From a checkpoint of a small transformer trained on Wikipedia: biases.
MLP neurons of a small language model. Each row is named by its layer, matrix (up: input weights) and neuron, and shows model dimensions 0-191. Each number is 128 + 24 x the weight over its row's rms, rounded and kept within 0 to 255. Numbers have three digits each.
After each neuron's rows, "fires on" lists the tokens most often at its 100 highest values on Wikipedia text that the model never trained on.

L4.up613:098107154128126113136115176115118133131139075131129132119094131108127126152102092146130144162081163159100104109105121102129107138107103083133105142121136133108085148154129149113114170075121111123130146148117094115109135111090140152124094074138099115173122118102134156144150112144124103105140113164100128117104135088111141070128146129130101078136129197103102140124108137112139104065123105115094085158080132133136102152135162155153138137146123151117107095133084140104107148158135102162164134102148156142162111100178111131153129158112089111134100130140161126162133120129122128107
fires on: " well", "th", "the", " play", "ear", " moved"

L4.up499:124191143130089139128110125125096148119105174137125097151131093109139106147118120138124110157093103118108140151158149155134149098132122133124136139171126120161118160116156116173096129183089149111107134139122145114124137172177152053127134136102127147151109141139144121127120137107098166128140128103143085102092109110111116090127117131166135113090106055127103131114103154132105111111143144137139129153106087101124114140124080115096079096136140138134115121167153150123100125109112142091122078156101131137123138149115061110114142097138169116090134124139119125127140115142170161170
fires on: "an", "ana", "ue", "ia", "D"

L6.up286:115145101090130133138121094149148161118149123133113128152077080141138116112106171127095137158134118128119126137129143112145139110128176111125116085157130140107167106118133155111123100175123098137147145165137124119112162118126087147105093074155128144159081182120100088156162134106098121127115143129125133144100130119159147159124084115159142127141141110148134147101133121074146149129149141139144132116142142120109133115135189109129088115133170116178113132123120060112164162112154130092109113143113082168143141148111096142077160182164108149119101112114128135121132140112170111114
fires on: " of", ":", " |", "f", " as"

L8.up584:050185072136091101141114150123122153074085126141113134125119117133114135118118135122130132091144161157137110133103142120162139128174092138125122081080163147157114150136143142165088131145135147121120157100138154138139110176138124111113089124107113139161097111143162109104123120126131112126158156152115112117148120114110092165150103112141084117106104084129118105105122133090106131152156158103135131127128159138124158158133149130141159180152122107154138145099095116143113124122091117149135105082089091098155086155157133141123181122134141119158118090149145129128122165171112113121
fires on: "ed", " t", "ped", " Cap", " writ"

L6.up496:130180114158092134084144165132127128106094129149115110120075110130114102109145142160128135150175127136139161111100169109157111128122118071078109111168148121169128122117144109102137123155161135156103094152101116120149146145126149168155126078187143133154109159136114097148117110110146088155149144142110126144128133145103140159124127126115141099147118103157119166139089121129124117155134151090126163123153148087109099101141155145099124126067121108120139138114136089131132133149151115113105098117155125151127113114141106173096109170127101135120169119116120118200084153118151092108
fires on: " |", " 20", " W"

L8.up723:136106144109147147148094105110110137114134171135140165131124127136131137145143146131086172093109141133151138113188086126146106161161115123112151135111111168089165132156093179093106115155102133136136145148099136140119146132148157139180083147128084126119120151109139121126101102127156131143108126120098158168113134145109159138084096141084165113113110135130133130122110126111137119127167128105168080114128112091121125101116125134121130154109090107159071146128083106093139124105150104100102107086104135114137116122150129129118120122148126143165117126171100189147141138085161150197
fires on: "cl", "c", "ol", "l", "val", "al"

L5.up241:116146130156101117154179139128109173120114152148104122139146133131134118144101150136133095139118107152124120135099157139113137179098150117128125117138175140115137107146128104106122091103085120165140140124158145164136134150128110096154129083110123105136138124176151130102128136126105117141136146146175136118094136120135135106149097154124124213144211155141153106108102148153152106125117136145084138094103160107123144134085117111157158115163119134112125108107069136121132110175136144109137117141149146114098092134093098162135136120109148120134149140195166141155131081114180100115
fires on: " not", " such", " career", "ous", " result"

L8.up301:157158143131111109134116057137084125117120144112114129118131110155153114093161116127132203151094117107109121134129105110104145124150156165104122114132135125143139094143164145137162088113096165096121141116087115120141102152126103096142111105137120129158116093085132147131137127150145161128167172163107139155155111095116103104150098110109135152140156101147142129110156130141156092123137166114129108152153129145137147099141147104133177140095132123158143103190102113114173132092180085092160108165099100105125118099149121142129077121148121109169098134168130147158114121131119124132
fires on: "m", "'s", " cap", "t", "s", "ot"

L6.up156:146122158147135144130148074111126112137153148163110112081110104159156168096085097132137122155160123111151172152125125137128122111168151114170153138087147144140116095115141175123137146118079106100130139133100137151112123090125129116143109116115164131144066100089103133154179066120131142148091151136112091112125134067123090093149155091143168109127133080115156165151126133117087108155110131100149099144158117129106164109111127122150133126164149130138149124082117142104142101113092134117110098108126126110130121103119124163123170128173146159135141105115152130129130160108144149137
fires on: "f", "F", "-f", "ost"

L5.up47:154126142112142136142067132105082140118129084143095095140169123149169151159093148132126096100145127134129154123152128126082156134132127155143152126106172093140114167120156140127119106115139133084119121125130104157134105117138134169178108160147130106133174153124158164136141106095119093060150145190135157125173103143121132095143106122141126152149096062200133140092113115113165121164110117115117095142123140138121138111089146153122090136129122111151112122155125130123164131111146106110085107133097154114118149138152099164134133138144156129102119160132129102109099149126101106142
fires on: ";", " at", " from", " has", ".", " in"

L2.up163:141123123184109143101157110123151139120128118159076131110127113104170182139106143135119130115142124127123141123128111090152126090163137112119146108099118134139099096137090130116150093142084146147128171123126120113135110086173059106132127131129126121132126142141099130077149092133083166154124176137126135104157089104107124180155149098120108113149129084091088120123094092117172127148157127120107124117162089128125133107111162128152118165136135091146158107110109107126112125155150132084144102132124147144107129128144084137115124142137144118134163148129156176177180175120133104108
fires on: "\"", "\n", "),", "The", " (S", " The"

L2.up749:094117141136136154153105101111156131102175130169107131143048127126110151092127164147130164145141135141114129089093152099133188126128067161098131167137110117102128105140157115104131133116121150080143125091128087123094115147142112146153147104147083142139172151167136122149157118111098199141135163092105131144133130111109135146150118142080139151117143148138165079074099119145148096149098121126132152146108120141126140136081135144158103132120152102116133126163118146150119106155174121124123129110150109137155091121118103151144137133158123093138123092125111115122113093102114138132
fires on: "ual", "om", " long", " later", "CA", "our"

L4.up721:154108104166113106143109148111155133159089106088184153071156130131124156124137123155127149148120139089112117114114118129094136150114165204135093087116166141112124100089109123111107130109167134143132177128161142160085123103112112127104100139151144128102151135171120153127116126102154163163149109141115132181142138131167118102123117145171136096109132116137129132145131103128099100155131168133122123111124120128119150156123162145144132160142176110102112120125117130127111100125127174108147110139114112133127123150160129138163131137107120153170145173180088122142142178124157130059
fires on: " med", "ric", " =", " new", " Med"

L8.up447:145136121186160108102147129120173121125138125153135165126108129115161122112118169096185148163116107103125153140100129134145151115128131139128166132114155130154142123162118101128138138140118122124128115108120116132048128093153129091151137104130167138122093115081079131123102129175096148156141123159080133135134088145132119109156134113119145096157077104115146104104100100095120117109137102159120162114102107150107154125131129117163147065112167124112179116136078107103117139151192155124115153150112119107121142124093154132114114118099098097172128138147159121136147143140132103169
fires on: " Re", "re", "on", " re", "e", "ors"

L8.up666:160093156103100114082124099122112111109123110133084094091117128105115133130142115090122148135119088095157130164135091122105142173138137133149153101123153177154118127127158091144144156123132105107129105146109136118098101108178117157151100124130097103150085155110092129142159106154111131124148104108129087153136145164144148148104144082150151135151118118128128149147161125110102119141144167130113143087093125143096175125119140104092152127131154157189120116101114092159134134117139127133097121066132095148117148130167087110110093142154136118160141114109159169134175099117112164157
fires on: "f", " w", " 197", " 196", "ig", " 199"

L4.up117:105163164141102140103103166159121168113127111168151130156116135129118128156099160143143140159143112152127119110110118184132125158128145075121125115143155140115112120174126162080133132093137144112132133134144119102104133124104161145100145076116112056137114093122171150139146124156122106101145146176133155121132173083099132140096163098132129201123140120113143095113153129120150130107106131131090117120102190123155115152137139154118132150159122170122110120115096123130165134155146111110145131088114148115137084096161158138155122134080117116152121140134188149154128118119101121141
fires on: " /", " It", " play", " well", " rem", " hous"

L5.up317:112177110111110131106153164086083116099105125124099148143112136110121114102162153166139131130152106114104163108120164118172089121185141065089128121127099148156136125139137127084151128138164147115107114153098141089106142178121132146118069079130133137109120143123122116143136135138145096160146119117151102096089161149125111120127154145075116100153105133171136141118102118153120151134139157119127111113156129072111156156148125119150130117082146119139125142118148102106153157155099089096091096116157120182141093094156136153133128146126120106100168139126141134175142141130138118122
fires on: " |"

L4.up709:128122159121123147151177127136131124122206142114106139144109104143131126147125142137126119100106087183118109120103144146107130136107159089127112132132123141082117158133125142092138107034123147151140135148111094153129114127140142143123128111153110149133097116127182121112143117126104102151127151177100141116103112128118134086126128125111133182147137176124132152114124140174110138075150102134120121139121158134141132096100171131156152123125107149078158103120070109136104110154152113152138147132155142150176087104135120148165117113177141158138143119117181128116149072127152112138
fires on: " that", " there", "==History==", "*", "l", " played"

L6.up389:128162112175147108143078143160098174100129099141112110132110113147115106118123141125106160137135126150103139124105112101141121157097095119108131147146122127154108116114166120151127125109110118097164140149118084120146155137141150148093163115146045123158162141117128103101117132112109115090144128108133144139111143131105143168137150101133146118139093167139061137139172109163122133137112140152144182146091142150117129164128159111123098080086155105156141154088135118129153133166075150087107107089148114132147107126125153153161144125140147139123204136114120105147123096154127124120
fires on: "/", "r", "w", ","

L2.up474:124076087135169114144147124130111076132139118152141118106122118127114117143083143120111148117144166148112182110145124139139151141121062155113142133144145116132140127118095120103101121130104122147137162112149074120119150147178134147128132130141112121122167144122160140099114128134150191164124121117119115196137082118131143133093131098140159137089147132124131140113101126079125122077082144111171135094143107156151132151121079162122127118122150085146123131120156106106127143126195121095120151113095142107128173173110156103114159149128157105177107128162113144128155104119111109139
fires on: " are", "'", "road", " second"

L2.up194:101160142162122116085157129103147112152146163087095136128082099097132124084129141147127092135145090054128098163131174157188178107153133110116118159112146111148101124150158113186119155111140105134125138126129159122106127124098112112105181084116158128121128094149154124142095150126102132121099169134158137059123147120131097137128114130121112148141123137143111103157126140175121126155175108135102116133110140141130143111129110138140089073136135116118152109137098147154102100133115112128103125165119101131117140122123140154108118098134116127135146117083114122139139173123185101095
fires on: " =", " also", "ho", "ever", " Apps", " a"

L2.up719:118148139134118127070111174143153170103126103111112103142120112143129133136115150101145163129121098116116148174173129065128134127090098091128173136115112158159114117118129131119147061130061134126129132143123111121167124166118120106129123107107157082126086140118124120126138128151149180096119147151137141125174080121127145130120126144146137117126113115098122129149123073126175098129124106138144128101146146177116130129135151142119115102094145116118162102123155123096148121123131138056107097159154088136130148145156122141146165108181130097155158135141170160174124157135132118136
fires on: "\n", "-"

L2.up161:131147159118098111099144130136145138122106136110117160183149135122090148127139140205175136135150124121167121139136170152198128071158148101139077114104103145155118115137145096187143134111146138118091162119104161115122133110071116104138134124106172136113120082128151117134116130116124111096140142153145134070082144103142118128157150139126088147138092141131115137145121155189126115135154136144062133148125133119129128116151123126133139133147120116101150155122137136161133134130094128145116097144157122140122124110112107143128111092134099166124138118103100134183089181116151111105
fires on: " =", " such", " announced", " express", " Apps", " Preceded"

L5.up472:090129160113103130120107165129092156125160073116111151103148148122099099145144145143134093118143108155144142160162145100137205113123155117103136043119162141171117155149150080096133112137126120141157135131099124150092105128137112147121112134131137156151115169109163116138096137142110150167177106125132166107105146118119098144132143109111120128135078117113128157143103090081160139129126114131095154105198086108115140138094134089125097122114124117102108081141130115143096105170168106135098132115110133077136138146148126117092131107134128124137112144122138151128132149147142130114
fires on: "re", " as", " or", "ic", " and"

L2.up332:145131096111130108071110108127113113136112107126138126181118130108123121127107164122101129111174165137124150172154146109120133154139121071112150136091123161150170129135153131128105096156119124129145138144094095120160095136121106123135101115133111114126134147138120102131136097130093147133117126130071144142139121116119151132126148122134141124115091109148122142078102109126183118155142151147136132065111172155097141117190144064150118142119159087150118142119155083123145141162139107032100103151158089124112102167129131120104103110140111126137171132164141141148164139128133113125
fires on: " a", " A", " N", ":", " |", "an"

L5.up15:123131105148141119149137141126091099098116156104151127114169102113144169157143146170115153149179134143146138108074152140145097104128176121140103130111140138120137110147137115090127085182123112102155168128111145135102139144096079120182180098079125103109144150167129129138097126138139150157161133099163139127125153139103155113135097094091139145126162100157141098104155115113142136153088122107139158134123154130108136140090123131137131094204108152113118141107121145146148154141166141082114134116157110113067116131140145093139123159110139149129172121134140105119151143141150103109
fires on: " career", "ly", " team", "ally", " proble", "led"

L2.up752:110099095127132157157124146150156126132140119086156164118132144117130141094105170111123164122090142127126107105163148147102153147152085153112172126106112116111180109144120100129144130165139134123139151153132138148103128133174159114134148135097143098176111109148122128088132106096166164155113120067107090182106142170153152135121096088109152116140120089118098128113116084114101125095103149140128115127144084109057184144128117167112119098096169115196108147118095146106102149097167152133096149138115123136135116130123152147123125135118119126141140112127141138115116148108132139138
fires on: "ance", "uel", "ability", "ality", "iance", "atory"

L2.up146:092138102098131090134130133085144123154129113128107146174130110104105122089132140122125149151099118140126109148085142114104167127107116149126107137130123131150130121127125119110161113124132163153117064136135103129149121173148118134132165073152109169129129128113129104108197130133037142184089141111180139107091145159098134135159141164106118133113123136113133129083112118102125132169134148082142145125119142149185104117112123087168097135117157115122143081154097147128175121136128106129133117155157120145149106127148121172140182100156129143108152100121139143133110121120145133146
fires on: " long", " later", ").", "):", "aval"

L6.up129:089178142104108121125095158073132109150124106161126123121087114098103072130151173156144118168165089130119144119097123101168099133165139101099113124164135108165155135144138091118164127134122167138106089131136147101153145126117131133139124120155117146159100166133133071120165114071151104169144119149100140142120162102095137143112144136163107100144134121189126194092135122120119105133143141117107138149106106133139114127131147111087133138128111095114122111130100136118161150118142079103142131146132070140116131142139082152110146144157149158111136157116120140137109162130141092124
fires on: " |", " 2012", " 2023", "–201", "3", ":"

L4.up187:123135146119080143140109121173141121077131110117122118151115130155140113142122114155157110096161122113130133131129122134125122102165130094156160183141099102157134168100143111150121116148145129153153146131091126114088142181141168075142152184151146125147091138129112125092143118084105150120123132096104112118125105108104088124125139116138139130119093107101100173173159129143117148133138169143131170179158104125121124096137125104089099116122121139137146128119152149106117140092128081105092089169108109105124153140074131100134109165168141136128098132113097102103125102130097128192
fires on: "is", "us", "ud", "ue", "ia", " rest"

L5.up414:140128113105097127109132122128144175113119123126146143115165186108112131150151141140132085123119128152109126130105099120165141149148120116145120157138121122098185132133131134077143126112137124136148124096128074124135085119109115152144101111164095124151131105108110123111157141123139165107175114130097164137134172154181111109176111141160108114142105160099101171100174123102103137157163106094114164130181129146147159129098099153179134134172123125126114109155101094099158148132179141107130118119079069095134146132096120144170119115141122128130143133155113111142138157099166141121
fires on: " he", "ent", "er", "ure", " as"

L5.up221:069121112107091137130162113111088131138145129092103070135149085074174138104093182164133096144142144142120097162126160118185153129132163114122131119063137171128122120107137122130145119134128135136147097129119121141089145105163145164138097105145123125143148127120165149112168146131136135109099148096118121115118139100144129137121171116164119134155136107152160112139135128121142155162175169095112089107157097084125171118129139117098106141149103101112148119188150119085143088117161097123118113129142115114138138113130113097105100165142153140127113140136114151147148171137137120143
fires on: ".", " I", "er.", ",", "),"

L8.up511:119176132115105127120065110127151144160153171167144165121122128131144176144104134153135141120132164148175085137142114081168117118136105112105153135148106125091124099096101171123125108119118122093149123133110138096149146133126139135151063097130097127124123137137122119131136110104143110112118136176163135112154143126077091127089122117084135143102144185135132124143104112141178110131178185111125145136138135106167137114075135121119111145134113108143087116156126131127162114123102117136126060103154118138146102129151158148101153091133142175121146099118126137170127146116167130147
fires on: "ar", "l", "al", "T", " st"

L2.up656:128162115154103131094130132118105144119092122158114122112120130154153141148098129142113153099131155148145132143155089089154153086106130105105154084123132109163133118119107136157128082108082161159148123096141127096111127112145077167147117132116123112153135143106124137141140123123114198134103188144071164135119119144113122136143136132108119083132115079111102131093100086061151126149133123149154139119156101120108146098114168119161106136087136122143119065143136122126138127133164130095135098123133127087111152134173103153121139155138150119160151137111187164169141110103131134135
fires on: "\n", "\"", " \""

L6.up21:122125153109151145082107127155125154136149152123114102118114121123142099141107149147115147139138124095083145132157105110169073110134145117123158102132136186154142117118107125145132121134111138174128157167090135132121140095125120137138128147158102080125133151095123123143079154074108167112136096157134141132136165131129098125086163111108161134191084156120097156156155115104095137098091157092101139086084104100178130149119123114120121123123132118156158098096067124136136127149110137121117107127136113112126137140159122139078153108147168086140168148119123154164128127096153130107
fires on: "p", "est", "ep", "as", "f", "r"

L5.up680:150117138107085142097079165113164138114121071111144138143122172144125146138091071161120159114152133103129116130127121134139096174122101151123105086139129141141143117122167158114166140120151103133145132109152105120135135088093107169165097084155102136159145097101137096117141136155131121133144130146116185128114144065172134119140150079112124090079111115134127144131140145093107104121134150105134118136144076136134126144119083123108136125143113118141116126141122080090149148122164173117122111100074126105112095114144164147144121122124120098162100157149140102165127145088155123125
fires on: "able", "ent", "ont", "er", "ific", "hest"

L8.up463:129135127055128109130069126100122172145132183149170157130142135095129146126115164102138154154165120158141179127174129080115118135119161154143143145120083162103155085117108120106143133135153146126187093131118116100102141113151153154138125107154123141139121088123126139086123135093133133148139168159113139115125109104107122141090100108113144140146111128157121112127100117122135102134134166092144133170105147108139118126077176122116084148120137092123136136203130121117124115123112082140133110103109092157163137113110160138151152111111154128131148104112109159114134110130180124115
fires on: " an", "al", "l", "c", "ro"

L8.up702:128110150120167180133132121106115142152136094152099100097124119136122111117106177103096160142096104118124161129151117085095134130152157128162112130143168185181095117140152135129165121103093157114151119134124165109103104152163141134123123137121101093146095097153095096161116128103098169128141121127117109137110123128163110122118177134132180127121125125150112173178145131125112099137100150099169109156141109145118150107105147165119141132118115131144138115092115133168138149150105100118097104092107111097103159105138114087121097132168172102137124159130137151160132078079135108145
fires on: "f", "s", " w", "w", "r", "-f"

L4.up414:107117132150085087130135121127114095114125153122129138106140086159113140089140139123121160123162118116072138113159143122086166114136122160128165132111135124132107116102103071115075155132097147160121149087122154130102088136121094070114136167112115133120154135164094112128103103103083127103145065110125144140142118144160104116103108128107152155105144103100100092143147142140158118127137140103110141151158139104097150092116119149108109101132144125145143107100135110161133124152117086065104127132134090142099134147124122127113155111134148170071174130161109132143094130120180104141
fires on: "out", "ph", "for", "so", "cept", "ound"

L6.up352:165128118107120150125084174070090109145122128156115088139114142130130122141097159113126120151137160095141124089100120119115115062113103136138153094114118116161115135110168137106146117089125095107129113130094131124096114110151124118125145134182141143142142112175152163123137165140139103095160162128113159135126137129112166152151130100142113100114106086139145114106124139115119102112177117139131163130112135106110134080130148117157069112137115138113122116155093153118175093177167122098131120167168118133149163160101103120100105131139163158103161156121143151172111170101141104145
fires on: " f", " W", " r", " G", " R"

L8.up507:116137096133136133135118167126149124129107148119117105093136154130134135128105175140127178117088132098185132071168120091127152127117056117075131105138153155159080136129136116126192120122094113123158118119124107092133068133131136137131143135110104087151127124143070119136183147156100153144092151135105151102177107133121148112166104125124119125147145136172135115148163135132121100178126145131117124134133174142123176127124104153129151092125108149137145099104097145128137150161160139113112121108108120128135088163104108141141112114159153140119165093126176114145119152129118141114
fires on: "w", "f", "amp", " round", "ew", " W"

L2.up472:112093088138138134117103105116095104162128114163150101096122125123113155143088122106121144114129144138113172120114118157120147193143076157092156117159151123127129136112094135071115129150104122145156144088155074107139121132142171184125121131129085124109162182159149153106147144119159177144145131137145120186167114141116132103115124125140146132103145105164148130129089134083132127122113154156157131115133124122152130142100074128141128122133129105106127136139152116128111117142188125073134126089096159111131143135106137134110101134134167122158090125179112133143176096123146118150
fires on: " /", " are", " second", " were", "elf", "ound"

L4.up470:119133101139126158130093160138145159157110119115161098147140147118145124149122121183123121090134126117133134142083100141155150114144124122131161145107144138131111124137176189161102101141199160125137152146138129128095161125135181152108139142127132106146127123128113181178158140121172163145140117119111085136144120125103111109155162114180137130131161121124123137169159087113089104128131173117129109148100099122124123177148133137137130149139153162146134151158152148097077131130118126163134151179098138128144164167153131081176102129176107124137142156123106134121146166149118136110
fires on: " un", " med", " Med", "leg", " Un", " loc"

L5.up41:101147116155131098164158121106067163124125199147117120098171105088141115142154159103087099108129117132091106110087153139120130111141127074156156121162165102109132120127124117125070106154092158143119141118111143147125128168141133102154187111082134119093150139152109147177110159118114164154131141121155105098126127167145129107137110131133115150128138113126142120094118120149161150104118085118146107133117161100127154123079114147142112103174122137122131150121111140144110124136131131105110154176160127122104120121135095113143124127136137124077180161118150137133136086164140097090
fires on: " such", ",", "ly", "s:", " career", "|---|---|---|---|---|---|"

L6.up163:117158176114150117136109104108122160132148155141108109098124118168101146145112169142116123119142154101183158149127126106168114137106131149090141125144145132161161130135130147102087155130133108157173144118153149085098131096132117153151112094163094112144134153154162054116104094120123158114128149157122125146136100117139157112101086148163135128103112101138118123125122118098127138072093144115139159115120099070121113075117195136135115140145142122173166112147121073136124153111115093103116092132133140155137135147131107187116126106143102114128121095104118154137144148114119099107
fires on: " had", "f", " other", " of", " United", " were"

L2.up124:141137106121121130120121146124115101131110159169130120110071097088134112186127132112081112086135149140111117149128089111170118104149101133138155157103134099145138131107146132146137092129109121111089114093132142180122158106121114088168155121119097155134160132151151132116169094099094121112171110171130139130147149161094144166124117102136130126151140085165161110129134119121126132106134107082116157143120103157191136096121142126108111161136140092082156117135118153118110127155120175092128126127106130119150140152128121213135121118102145171139162134100130129169086131126104145128
fires on: " d", " st", " took", " ent", " set", " \""

L2.up131:094119139102108134096095119122134112118079102161119165121132117088124127167127141143108117120138134149144177160133138089135131110099162135118142111163104122163117114140093122099092127106105143128110165112144148071126134143144118165115180123146120111131137129103113134127100113128125191166099171121119164141141146127120142118196108095133107097147116113132103152132103100082143160112132167142109122125145141130067178126128180115130092138100135160161118100154117095163114123157118137084131087131148129113127131128128152151077103140160113121132122157128134174152125080094141097110
fires on: " |", "\n", "|"

L4.up693:133141090155138125116113158120094123120127094114142145145160163128100148096092131120125165121124128102154126118132131122130115108167075156103140121076085126141117087117106139104087119090144159138136144162140097163156165142121107070108105181131131132104134104159129149105124078122121142101112133162110137103103114114120126113166139107102131131129084132123079156118096144118089139137115150124096113122117143144105154136099119061190117115139125100151122104092129166148187110136094117138111136118141137087155174156115141102128136098136166142124167165136152144136120143157132159098
fires on: "ed", "y", "H", "che", "le", " Ar"

L2.up696:135133149136070135123126110098140155115155082108126093122111124154124088091115177115115143128153142193155159155142135141110097110160154135134137070162135184124074126149145120101165086135131134136128141142101095105119140086128142156115131103110153136149096127132139147129138157100143140143118115145124121139087142110158083131134162119145131108123108139126105130113130094061104112121144126127098140127160097133106155129141138114152110122100122130167145135206181108143144162154141133127120102144115127180120109080145141100112143163140113119138117147187121135164108100145126093121
fires on: " on", " and", " as", " of", " in", ","

L8.up215:166159175127127145173134098128118116112098125125086129124132184147090105098161151116148161132137144110103093087150105117109133169139136122129098118107113099159157123183127112145113082123109131145110108145137126126090120086109139141135107110142146100161170139106137084100139116146109102119137133089160129151115101140118089120110106105126108130148099115134134164127151083124137102130128145146160117169135096107116106130170139133139140128154058140162083133169136101129133101172127113131131128106096156092158126100181118102140091109141165101141107141133153090150086140155164118143
fires on: "m", " and", "s", "nd"

L2.up210:139142098105135120119116126100144132140099146139092139154122107112072143130119119152112128134137158153136128101132122096147082097125141126112071116135125123127074113133131139108142144148131137096112134161115144118143122117043104126129085120147111153078139102131150132141163099105103113090110138140155133092140144128112129145125138171098093113101110172135141117128108139155190129152173128118105131166103156130166096109112144093160123161171124123113123151123144165155174092151075123158157073160175140146126143106152106111143127129146107153091145109137115094158091145117128162130
fires on: "th", " such", " =", " found", "akes"

L8.up683:124119116141133157129128122114133126134136147171111137142156137104146134120144123158186112114133090111093112128167121104137112109114096132113123160139143127139105161130146146080115131074076138138095163126127105078154131107141120149119098120119124134137110153182114135135141120144164180163142160132175148128170148085058084095142156163093155095117131117123111125109115108092122134091152123161097108115131143102167138138147137128129090111135119102112125160153124146103102110130155125115140110145138093107118146136122118130048099111164196117113117099155121166151131170119127120120
fires on: " few", "ot", "ent", "os", " Republic", " count"

L4.up139:097168151090103119142122138115101131102130142145080108146076166105145099053123147155150132125105116135055114136140139130150165148118135115120177157130116129094088141149138149137146139135108132131095144096098093156107145092130121104129123105163148138173137140167128078155145106130084117142134125149123128102070137142106127086119165120082154131157149138135115089142114111147112085101105146140091128195109134097117081126101122110144129112102083134121128139087139100133135130133140108144120125084150141172131122097158105133112117120142101140139144111120137136134106101114151142146
fires on: " more", "iz", "ely", "ing", "ly", " that"

L5.up508:117141146147106134132115114116104203164094128136135121143122126110115101138092123124119113125089135143144132086102069151128132110125103103130115091171127104166118144141155133143095126141078147094093112134102144072161169111166163105108119089135115106117137101136137148142115095129095132137114111132140098110101129146126150095166122114133103114146131102115137117088097128138146149121109084075124086111109107108150114173113102156134127118132134131113090137194132097130103138121140140142119148136134124125139129124070098147163154120167112089122089164095160173140150109126172168120
fires on: "ag", "ated", " soc", "ved", "abor", " trad"

L4.up513:113126143150140115103123142123139129062133160148152113100141181137121125135108154127148150159125106091143133105123148106104108159138136143118157139105127121129129114122102117142153181169163138084116156119132161101160119101143121084101116139140132117117150175141170081122096122117134103133126143157139137116128138134158126149099158141064109120142107104166158096112131126127146118166125109137111137118136161136157128106152143090140182111126070091110129144112139112111129156166151168159144102146134073113096124162056129151145129157086157113188132160099121121116115089129120124132
fires on: " pl", "ces", " constit", " t", " Province"

L6.up298:117111137090140096114091122100118097126107131127119136098138146110146116124150127132153105153164106139139122139186117157149105135150152145100147148120165145163157146160126098129093111133113144127121224114117141121073122126143115099127129090149128101142112137128121149110066140182093177154146071120124129099112107136126141128135160157135099125130129140154171115085130125046133112110124162152141111078143107140104148081163130136133135107092142132131143095126080131112110143125157142103097140134080117101151131107129136125079097141137151107140107122159157127129113138145128127127
fires on: "re", "in", "on", "es", "ri", "ed"

L5.up128:128151086096104139129138137130150126092102126096106143106112210164129110141125148150152117172146134142162133128141107119127120154159145145134125142129164156113169091148126108095119156086120067109167164133131126122124098084126089146141090147143131129161134164115102106115132115116183115110162144162068137134121146110125141169104101096117150111145092135158136121128143163141116098177147126123081144140150172123137146102112097152149152088149123100112136124140132100107164135123146152126127112130132089056136165142130105134139107127156117166146135107119111117121156156118146086120
fires on: "ure", "ry", "ent", "ric"

L6.up311:168144178141159138102087132142090171154117124112130128121087163150161109134133140176084137139112116173149118161156161108106143137126126118165124152122096078129178110135158116128100098120131091167089180147110109072122106114132136152176116121129105147096077136145130089156133115078149106137100113107103130107138132126098119130132148125139132112136130055164133146107122085140138148164141139134124112109162092106136158155095145128134136105141133114142089151153125123106132129096153126147156128140162139117152161103106094138155102080117118113164118108169132142118131151126128124143
fires on: "ar", "ipp", "ic", "al", "ional", "ol"

L4.up364:105142138124104123109145160126129109148142141138106100129115089150121109088126140145139110146129132150135110140128181141092125165155152126127108137141156145112087094112090128114132140112124113085127163100159108140132106085135110152117107106146145136122123143154145088096108145127132080148169121193120165119111115125108114134087118135076146126118129126157120147142161167143138096085145153139117121128136121140134135102095078131135163133128119167073149132074119097116133127109157119110138115127158111123169113118182135166148110111120089161218179150140135151103133112097160093114
fires on: " more", " as", " there", " foc", " which", " that"